Weights of a small transformer language model.
Size: width 448, vocabulary 16384, 34.3M parameters.
Architecture: LayerNorm before each block, learned positions, no biases in attention or MLP, tied embeddings.
Training: a variant of Adam for these matrices, 797M tokens, 6080 steps.
MLP neurons of a small language model. Each row is named by its layer, matrix (up: input weights) and neuron, and shows model dimensions 240-367. Each number is 128 + 32 x the weight over its row's rms, rounded and kept within 0 to 255. Numbers have three digits each.
After each neuron's rows, "fires in" lists the words (lower case) most often at its 100 highest values on Wikipedia text that the model never trained on.

L3.up775:164145147117208113054120165186181136141106118148137136127151139167192134126098147215138087136051122146108129176173143120087160131151162128137152142157126135158096122093105085132223115150114135134129128139122180126102063137121153166100132108155135138125066107120140144122167153123084123102118109089154145138115126167113113126130125172142176159112094143137122148130148113162112128138126
fires in: "1st", "first", "second", "fifth", "high", "4th"

L6.up1053:132117180125149096173182156134119143113065104118089178160118113198120092093104139125148125204171088211143110100195135133111114105136192131114124160109113151151175087159175151095199146124128202089113050118107128133142073057172069119098080125137104177122095134195174145093159159157180136195078108124162091111143092110162134099171094144117081109146105204096149064080106158149103103138066
fires in: "in", "on", "date"

L6.up1334:153167132125142131134131136137185102099129125091131126116092121123144106088095119154096119164149090143147161114107174071183102224146179097114137075178071099120187116096056119118209159101121122121173100091199139219076108076091131204167106142164075097139120090117116125174136086082109110138077104125091123129109084140121147174157124106200081154123105082131127116154156220135127072122046
fires in: "that", "he", "when", "they", "she", "who"

L6.up1378:126118163103136079125145135108144125156123137131147126052141169146184126112123104121135092140073137106151123133090128126122108101109172090095131113119132112163098108097090107204124079150061120098111151089056192131171074145124156151097118148183104116101152086113121149158188116120063150051100091088131131117043097123120120196122079128146189127108067128127120109151132146113095106118106
fires in: "of", "an", "small", "large", "a", "wide"

L2.up337:113149089120143105098152125159103130116105125133087110093201139202202061177136133110128137146057118070186050164117036108149132116131165069070134140160056167141122147126093130143160159190103105139136143120076145207108113135113136069128074136157114129156153145152241130237089097137170193112139121126131106152096173134125121173108114155168156152118113087144119143124139098120131097147091
fires in: "known", "located", "notable", "used", "named", "situated"

L2.up1061:133184077094164117130138126163132129153031096095140091133178118162101173092098160107146183183113070174117154117097117100143129167180105090132110114089105121121147155084110125136146168101125063173132047122134098147138121160124118116144035135210157106125105148114159116138141049104119100108149102134100155129106173100128133187215102087139112112131058160113131112143114145098120149134134
fires in: "based", "located", "satellites", "born", "situated"

L2.up1241:120149109118146165101145103125104136103130093134093132201097122153110072151139120152083119152172135146145095098133155102143063135079112112134164098123142149118127162129070131174125174139164132083171100151100149134142122128173052073132127090126165156057084153086096186099118160120116115220112152107156146117133109193128159157135132146139183147100130148102118068110103149192176100132124
fires in: "president", "united", "justice", "minister", "governor", "representative"

L2.up1332:158139125071143110134217099148154095087148100148094171094184113132105149105055202127091160188119149146147142161132127137091088110188144162075108146131102121065115071126167099143178131124127112096166099149072170193154140125128109117104124161156095132147107090065150167150113102162192133144107147123169090124141179142105120152159127186152097118098050126088137082139089177150100031121132
fires in: "service", "campaign", "committee", "commission", "conference"

L3.up161:142124198139125221148127148096161105145065143138175163106133117113154109151060106172131141131114121113148099198101117104098130129162149119092087132123090098158138141157113138175212163117180169082138130118049153160109166140115133093118148116174094072131154074134141141169086154097142142112104144142089119093148160105109121183131140143144194154146144125117126091120111135151131147121066
fires in: "only", "just", "fort", "justices", "fortified", "shortly"

L6.up1542:166132133100064230067123134095124107114129068091159104148119117105193142125084131184180128195155115068154114146182135157133180109127085103151100133135125148076111070075115144147168202120083156136163167093146065117134125086122149156103096137159190128152139192164061152135103130112135201243122151123144127115113159127102137140128098121150139132158137135155146127122156125124099146039078
fires in: "and", "or"

L6.up258:164146092080081173061150115121149110174158127123179166195163125124161156133093140153133188102091108076096111102114087147138160137106124164115185179042119105138088137148149074166157114109093142171112138133114127108153113077191139103082098145103146092109074142191169174167152132089142132113124150081179122099130168075157132147153078127155131184103067109105153127147166143140092126122168
fires in: "and", "only", "but", "that"

L2.up1648:165133153107085143108155151141203091154123110163143130138154099132184092082152098117125156127088087153152111184173091137116090123149172160072114170114139102142105150143089126160114097172132104044175143167099134178045171109140130128108100138156152102129129124062130147162088147153157124180116132110129128150130136108058131116115096137154111097147120096163099138142155115122146161132207
fires in: "short", "good", "long", "language", "close", "fairy"

L6.up722:142093170166092175093083107113140096146122150132173109198131116123157141094132094143090117144081118103110110142097178102100123132129174151112097102074176193096082128134080176112164124084103122073147123115110158086065121104121121107126127145160136117166132202115109158150120202145131113103156133122147132070123118083122124103122128138129174148142160109098124133133059147076073109091117
fires in: "he", "she", "then", "also"

L6.up389:144178118159112097087099152120173110200093123152121131150124143182112184078189099095199102156118131146150129172129166126115104091100113121103131102069148155151142103130088123149111182104086157123163182110126115187128150110150143142115147114111108112117164131136106119161190101124113131110142093094139091127150151160175125131145067139181194178111116205109141115128085188109136133163096
fires in: "who", "a", "one", "t", "not"

L6.up1369:127161071110122098106104058114125130143083049176099111117056164049137117148115109162150091084148116063092137113092128141085105195119133136140113141092151112082200141041134155141153189086147097129123098029134121097065116101086138069130075116128114155082091163122139157186131148153123137100072178158197138121133087140137139092133107161108156171065083110157118116118158150103090142134139
fires in: "of", "and", "limit", "that", "whom"

L6.up914:129132150114075133089127079117081141127116098118131158096091110165087116134176162155160066156170133183145112107139167121161156159110175073183143146153110110146108114154074104168145184119112120160150135091089112119130160106108168116124113117079137145161089121109107145110109136118167159126156122064183085122139138140131130136202088181103128130150154090116123127140134114105113143149171
fires in: "each", "the", "every", "any", "that", "one"

L2.up1104:156115229111144116099120186203166157134117118079144093170119162132146153135149198164122111136105077119164126117185070096096103130120100132101118102082145138113105129158064103107073126132117122181117088177078193129074155124089140133159125106178141110157064104109187124125135190158149118156125120139142099168105120101090127154157132116127159138112118105115120151114082112096103120174176
fires in: "s"

L6.up738:176144158154093048141184113175111158091094121136120113066115078138158137128132155164117022131131098118163169113113089148087109113053095142086067094085136087164106128089161131130091127184111116123136071095107145141148143130121092082054137157082138137098169174100137125140092150118044152142137201078177129186143085201134122125181128128132125157109139174099161151124126178152088072115172
fires in: "of"

L2.up1634:116136112105176131117129119131164133158148129126098096154127051129149145113155114159119146133097094077129082150158086093163124202086136142123129078133109133091152118147103097176155133108156087096174106069159096128122118128132086084057083160149126092093110134147098143137157191091152139182107140128137103139118127076159158083214101135135108159106123087156113135108147103109108103075098
fires in: "from"

L2.up1223:109175201112146095087117161121223117132139160088133187118116174130136146093108113126145151122153058097147086158158147097127045133154141150092000133103141095105176101059116107193106126151144099086130124069098154182086209100137137083136071183133094170139167141116125146183154108133104115124088095142130138152121148156081107114110117078181143181096074140123151177146106147113094114123174
fires in: "most", "few", "100"

L6.up1737:139090093077154100135233255126125144166165113147102125170139147117171164071086146102124099175135069221102131143184111123142137157143136155114156100096092153135088089124120144110089117164103087134196121163142196206137116120173107117076131168134143116098104202084172153158147111098098123069125099166166145081105144158138132146202079101139096124137121163127111154152075085151170128091162
fires in: "out", "up", "down", "back", "at", "the"

L3.up1639:104119126103177103097109080039033150104119148171160071166068075055204049100141082105160105119140129145107149106137125175197093196100083193110113112122093120114192133092110136124193133151114127129172080079174121130092090040166141177124043167156064122130151193126083128139156166086112156247161118137137124063145064074160133146107130148130128104157167140115121127127175185120173149084113
fires in: "the", "at", "from"

L2.up717:151137116077165126050172114189106170155098085155077120142158129227088105139115135129091137168123138105192109148175152096121131217153160109109141121144078134158087186102116113111195123205098096134193146081122174126127135089082131108076099119153185105140222152091138118200155067131076125120077128118093112117105139139179127177156094129122083130055100124112132153144129169142159084079111
fires in: "for", "in", "see", "a"

L6.up1380:142139193064172112111174137122119148178180164132116138150092117168139122147093129178103079178139102125127081108114116167179093138119156091155119135171125171173084068132094118197165154196146099132136097138105170153136116150161188100120136186112118144174105137107093160115110147139103097160177112146163139175170159130139143124164106134134132098123092202089171182133165129130085138084128
fires in: "on", "out", "off"

L2.up967:150136118133125163111150107151194147120162083125101073113100161188101138111155122101163158146157043078077050126118173092134126123164190115187066087067088144085058065131130107148087097080098097154152065182136140140141157118188066073100174115159119108065105155107144167176141096142145135140128156070183126120111169127177152116119134097164092160123107162119158060148060162116158103129141
fires in: "member", "appearances", "participated", "appeared", "part"

L6.up1719:129132085106130148098205112076133161114150129162100113204117122173131086081063119165130101079129097217089103152093082123169135143139086155152126065140104135112088109059125152106165120104097076149127166139129141211105132124136125126142089150115122109155089131178166133117117176055190094112142112163135087128087208173129128140119123150156134132144126150097139190086114112149112058111126
fires in: "that", "to", "known"

L6.up1639:116113172077062196102112093059159118138089053133201132137082129118188160128138127214192098153066172184198160111130117139167080158115165134091134071091130174115126035138182149092083108118103170125127093124130062132096092116129182107153088118175159157148103183127087157086186164108182110076122104093095089131071139130157141127075112121153157131119088147089140090126076125118099139167090
fires in: "on", "in", "and", "he", "for"

L6.up279:125071169057180133109095091087106133132079125135092118158080155145128093130139144157079102127086116156128131110160160135125088110125145146079137119201096159121127133095093122130165182166129123107089100169117127085149045111161117086113091134121122177121073133123080154184184134134166160202138092108115120127178155107202132094120075169079099087105213128060127104142122159185107146111130
fires in: "to", "that", "signed", "contract", "with", "announced"

L6.up301:117110091109126157086172122114080139123114202177107118226098098157122146165110112094143153086150058139184170116094117088074070115131089114154079122121137140119155107122122137135137208183110175149128160107128125138102100076107164123061089130194149160092160122101182136179141121138127093187129135120088074139129085119146130139111118145112123066170094126106123164161094148108100126146157
fires in: "but", "in", "season", "100", "ever", "females"

L6.up1126:152142170158130148143120159168147143187048192100191048148142146047112128099116163082070114121151140108130133139128118092194099129118118148155135116115070140156172134190052116144157097137119147096171094134128128106105114107103121144141112105123111119084154139120154124086096180151143122153139133128134094141149098084127142143168115155117156134120118086129113156164068147097132099145107
fires in: "her", "on", "his", "at"

L6.up238:148115109126150172091137153076058133138083143160146092139127190154142097146079188091167102137145123062187124145124112144136100124144071129113102142137107085127054166079122140134175119160101128149115133142067121188144109122108129091134127163188153174077085120093137142135127112116103163136076096131125105106143104110119121126141129101134084054162118079120144079106135121102068176176107
fires in: "the", "old", "large", "former"

L6.up70:159118154141119112112127151083118115111128116132151106143103140143091134096104106135137136074130088157157109148166174140124119175142144192077073138092119121152113171151115112169117141091104180193145137067128117102110140070106132106116098108129171129138128162133159167179131157109120134122084164131107144140162156116131123130151119173038140098104096179083125157135136195194162136145174
fires in: "to", "united", "in", "of", "came"

L2.up867:143137187152104095085119193172157108138062136123122106143068144181125083119121160102142066180099094134115112146150127133113136103142101076136082158106104118129128097145139155135144113128121128106151108068108150161095148145115131109151133152230116126146124181155152147145124141102097135108113134144118089165137139159041151102132099113182132153097085128141136134152083183076150140112150
fires in: "band", "group", "company", "bands", "label", "s"

L6.up731:194144115085166093084182128142074150120129110106117152187104129136105159099117135133143068117081132159174126081066144066148064119129205078100114110114154113192121165138087056106173146112091087125110167120156107136057150129117182162098088165099165116153133129106127157139075161153086129136154123077127084113054095203136131073109086156147107145127131179089120134126093159156137134110180
fires in: "be", "to", "have", "being", "its"

L3.up1147:126110046141174105129133087065123148082174079161157081159068157062093149056120118122081189107161127086090142128164120126114165186075177111124116134136109113110147135137125069145172108101084137189143099148152118124116116085093121117032059151211067149088096163128121173156132176129147138148055152122135142095105088079213107125102137202123128158064148134023137125139183129194124116140096
fires in: "place", "run", "team", "record"

L2.up1307:145139106111166182093124235114152138143091067131150117175162129165219108067066163151176108143132128110154166162128158113131165161163115137108100153078093104149115133146078093114240175096167142101147097091091149150087139104091135190074127131135117141176073075108170151130143162152153132108120079138120122055171179114055129145101113165149093146123104131119132133120071115122114171146102
fires in: "later", "just", "further", "eventually", "soon", "justices"

L3.up55:117106157178151166190197119124157125093118149158141145104150130172158150071077093125144155109131062130108133127175144118122151130140099128112127121166144130111132112144121098114098132094085128157137155136141130091046140162111107176106144149220132110109189144120157143147146135142146123140160109130090118087114132144112123106128139161094080137120138197139140128136066099095145081125099
fires in: "well", "wide", "least", "far", "widely"

L6.up1346:158114085115094142133134132116158179156148086096169089202142121153107100072180133116177132124190133074145125178114166041173117137108157102137084110147124106117067143193121146129206170098131148167175096105152098163123134130093163154118116134116078130129124146213131131119102177136128150080153126114112094077149178180114119098140112158135105118113099151142099151135090103145094097097127
fires in: "can", "we", "they"

L2.up116:138161143143157151089134226118142117123134136112156131149094144132152148054143173107148106128127091105166095132162095157141125140096089157097125112092142169078153124138116123142133150139108110123137114151137105147160181099152125098121073179112123121136118095164143121088088054165065131108146135172168123117200159123110126103117152127117153077137096156110108135144118145117126145169081
fires in: "back", "off", "down", "went", "away", "forward"

L2.up821:130143176155122166062133184138118138155071086152141093110073196115139086117088098182125138122126158133170116176203147125133110105082114118156076074094122117138125090103120159126139122139097110105131114143117103105129175094146139093088129116184098099095126112198158134152155106124158134127164056138126091088178156117100143117089109085134143187128145171112159125117080143078094062136157
fires in: "part", "member", "marienborg", "parts", "marines"

L6.up694:154116090098152059188152149121142154112175154145165149116163107140179142129130128089155158152099113116131174131083112137189108159159125119113062119122120120127140111162109099124159131102047120129133094157143129114140188122087109119097148115135096131150147137102180129177133100146110149189161136086096066100092141148198148160149100199092117120122118107124156109104102121127108140120177
fires in: "not", "of", "be", "often", "also"

L6.up1181:162099171110127135073108153130178105112169146087102089141106083139179136106125193139145010100066055120211120125138105151150141141122074113048124025086141116107090119148110146116117170132085136111135071131087162111167149072116133104111133143175145164190166134071190181196100112139127165131173159108081140131154186190155115103096099159121153089172120171102097161099082112155164080160181
fires in: "father", "wife", "mother", "brother", "sister", "family"

L6.up797:148118111051126153119114122100145109134147176110233076119112108112181130107126113143157134162146145129179129099116107170117047128088151132124122146124177141111082128153154173158114174027070138129104163093172133136114118098068149164141104163099145075087092185108166118107132066174127144152109114123108157091143116159152141155111096192101145134126144104092149141123123135128076128151184
fires in: "s", "a", "or", "and"

L2.up1704:146115065068100159130152137166093133194099098091111075123102150158180181166104151116194177166102053067092072144107138110115117095177164141137098121097084131127093165159098107168187100125146161160111065156103138133134121135103076114149095094162167155070098240172145153114153101096144200155138131152174125158090085130162125104176155098149114155131103173107134079110126161147130122135125
fires in: "played", "playing", "play", "featured"

L6.up1267:164115140153171138106146143095119098117108130113146143131171125099089150178102101114111131185104143160094076144120161081123106116065138174107140146143136174145166098137082113150137145121096137104132154138087138111135151078079118126167123124198100176132148155119140167097087164185136149107099146103124097112115128116166121120156072133152118113049141068094102104130062117088136154107137
fires in: "in", "during", "year", "after", "from"

L6.up938:107120110116106129096119170075136152185056115084130115154090144159188218156126112156125104132140152070152121137122166155093096129137111147090142141139087120168099110167134116161151169184131156133133158130091086125088099132180172120167166094155094149106114097152143133125162101121120137098138121088097110093126148152126140145138143104135127162097148120099138179131133069129091114079145
fires in: "the", "a"

L6.up65:150139138158074111102175120127201144096141127139136094123153123125117162124118112091100158206109125096125151197143142096147107102161099109132118146129114096039090139113090093114135095040098124098149162141155115095160133149144167078083102158152094159084108165041065152170090135103168139109118113065106117137106170175153133162120102127144114172142122116075153177131121147086137115123125
fires in: "of", "named", "known", "after"

L2.up644:154150121099133052176088174179166145165070123100166064171054130066108153161149117141114095082137085137100156177208101117083107141102082172174101079113090108117166152101172104148114107113121105146140104158120075111124116072078119127078146118156185128122177111147108152189101135159127133163105115165169070184128119122123138117195123117145116129110135175104127176144127137188168107122099
fires in: "the", "no", "leela"

L2.up825:158141225156147117109129111161202153105144179052104163152103093106088090094135154133134154097122121156111101168133136129100161078045101187057168089172099184161100127168093111181110107136052118154205158159104188122158135151177135035117106132198121103102075152087108147084092146147114119157096134084110114204144143106099144100147118109157175191086096144084139143123101143127069128114139
fires in: "former", "north", "minister", "president", "secretary", "senator"

L6.up1508:181162057097150134092115128169157126150131124141102061122128175157112093157166184125098122117060110164186110134148119097179163110048136102106157109145095121064154147082159112128169075110120132160103118069138175127139132118104091125176075108086156153123159129115160143143124123144149116071135120101156133129106092113117160114185116143127157097129103128110156123148174104191160077116072
fires in: "the", "john", "candidate", "received", "led"

L6.up480:153141145178145115073173191041109120157170143204164143133136121218150115039158078131179115133140114144118140159162154132101130135110120140148088123128135103089127092123110136120217098150145106088155079114104180144154102087101133043141131084098138123112157168120136152125158180158176156117120132123061114125116164086130132136130095135122102117118171157149120147116135092081162134166029
fires in: "also", "then", "later", "first", "eventually", "never"

L6.up549:178174177121143065039161174155147103128127091123130137146173083105097141173121116063114146119133087132136147098091186140111118116164167089131134151104087159151134111089127088124110149194138154157116121097120132179146131151109115107092117127150140119100127113147106131094125122112069145076148127098172162112092144110088152119153071177179160147166092124082122168145114197077107145177201
fires in: "that"

L2.up1069:142100097180121147060127170134189153136137105120146143115180132152147113118155108140134130157136063139114088105149091117154131089054138196136069142146150144184106077143070143157116103156132115086144150139146104169066172090100131103146049186180156068113135135085161191145112143099113094143079107080156126123118129156054142143146129118140175130163114131139086138146158110063141112080110
fires in: "most", "best", "least", "both", "nominated"

L6.up1411:138115094122125114071226107121112133100079108136155109171106127155102113124121205142095187154116124124090141165108155014134099132165094077111098109117127129114107154156098125128199133157079149114147148136161104189078132105103134147091079132148158131072095131148140137132131095097182098139126124142081015088173127129102134125110111132158084151122103150062148123128103163189126059110120
fires in: "in"

L6.up1118:106110169106092169113196137091172128083067176150120124144107145105168124088131144114123093100133099130098118150109122107151108161053131152159169110097108123091194117146099168103135160182106134107173169143119165186082158135141141101132150194097125147173119191152120148157088094058138139148086120132184117130112116165170128137170085133140153155101170142104136133116119124181139104128195
fires in: "that"

L2.up252:170107163183123140138112154153147113110137137102120142156120143097161095150050111155129158156138098141110069131169169127136091083109150159169132069154148129147125082121074117140084126156105176125120135174146128099056183138151085139128080116205171133131181143132180151130101187110124125119135132107124123127107108079139126125130109123143107111142158109128157072169009115120103113100156
fires in: "art", "arts", "music", "film", "artistic", "literature"

L2.up909:149115114085136137083116161120106147064101117079103106212124153163142145076149159140105131202153149093140108084123157079138130194130147109156143145163171093163170136127054080114110137102112194093115097114200124104088114082108115158138163147132117140136107189129115150171163206124129143114090123088151110078158160106109135176119119135138084137099121104115096077136146113105124157163162
fires in: "would", "will", "they"

L6.up1635:139111119124128144058194132149097137164158180156154108174139155110097113150155147183168090160076175158188083104115127147116117127094114153106194123114116102125054154138115149177147197117092056159127151127071202156078150135119084076149093142122130134135109152141103146159076175177144151162165079121134124147125102108112150168200112125113186155120116134098104142143105071118115056177098
fires in: "own", "provided", "provide", "provides", "filed", "enough"

L2.up851:164143145182122136097116183161092139152088098175130143174094157199147146096130149165131123201178152101180072166128146065078177107105154123086119150133140119067080155116123095110158163118145096103205149076120142134151186077113153109157139112131157088112155103151169128125133092144177192141118117115113090111147118151177125080114087175134121092076104126081123113126135187143107085117145
fires in: "would", "could", "can", "see", "did", "do"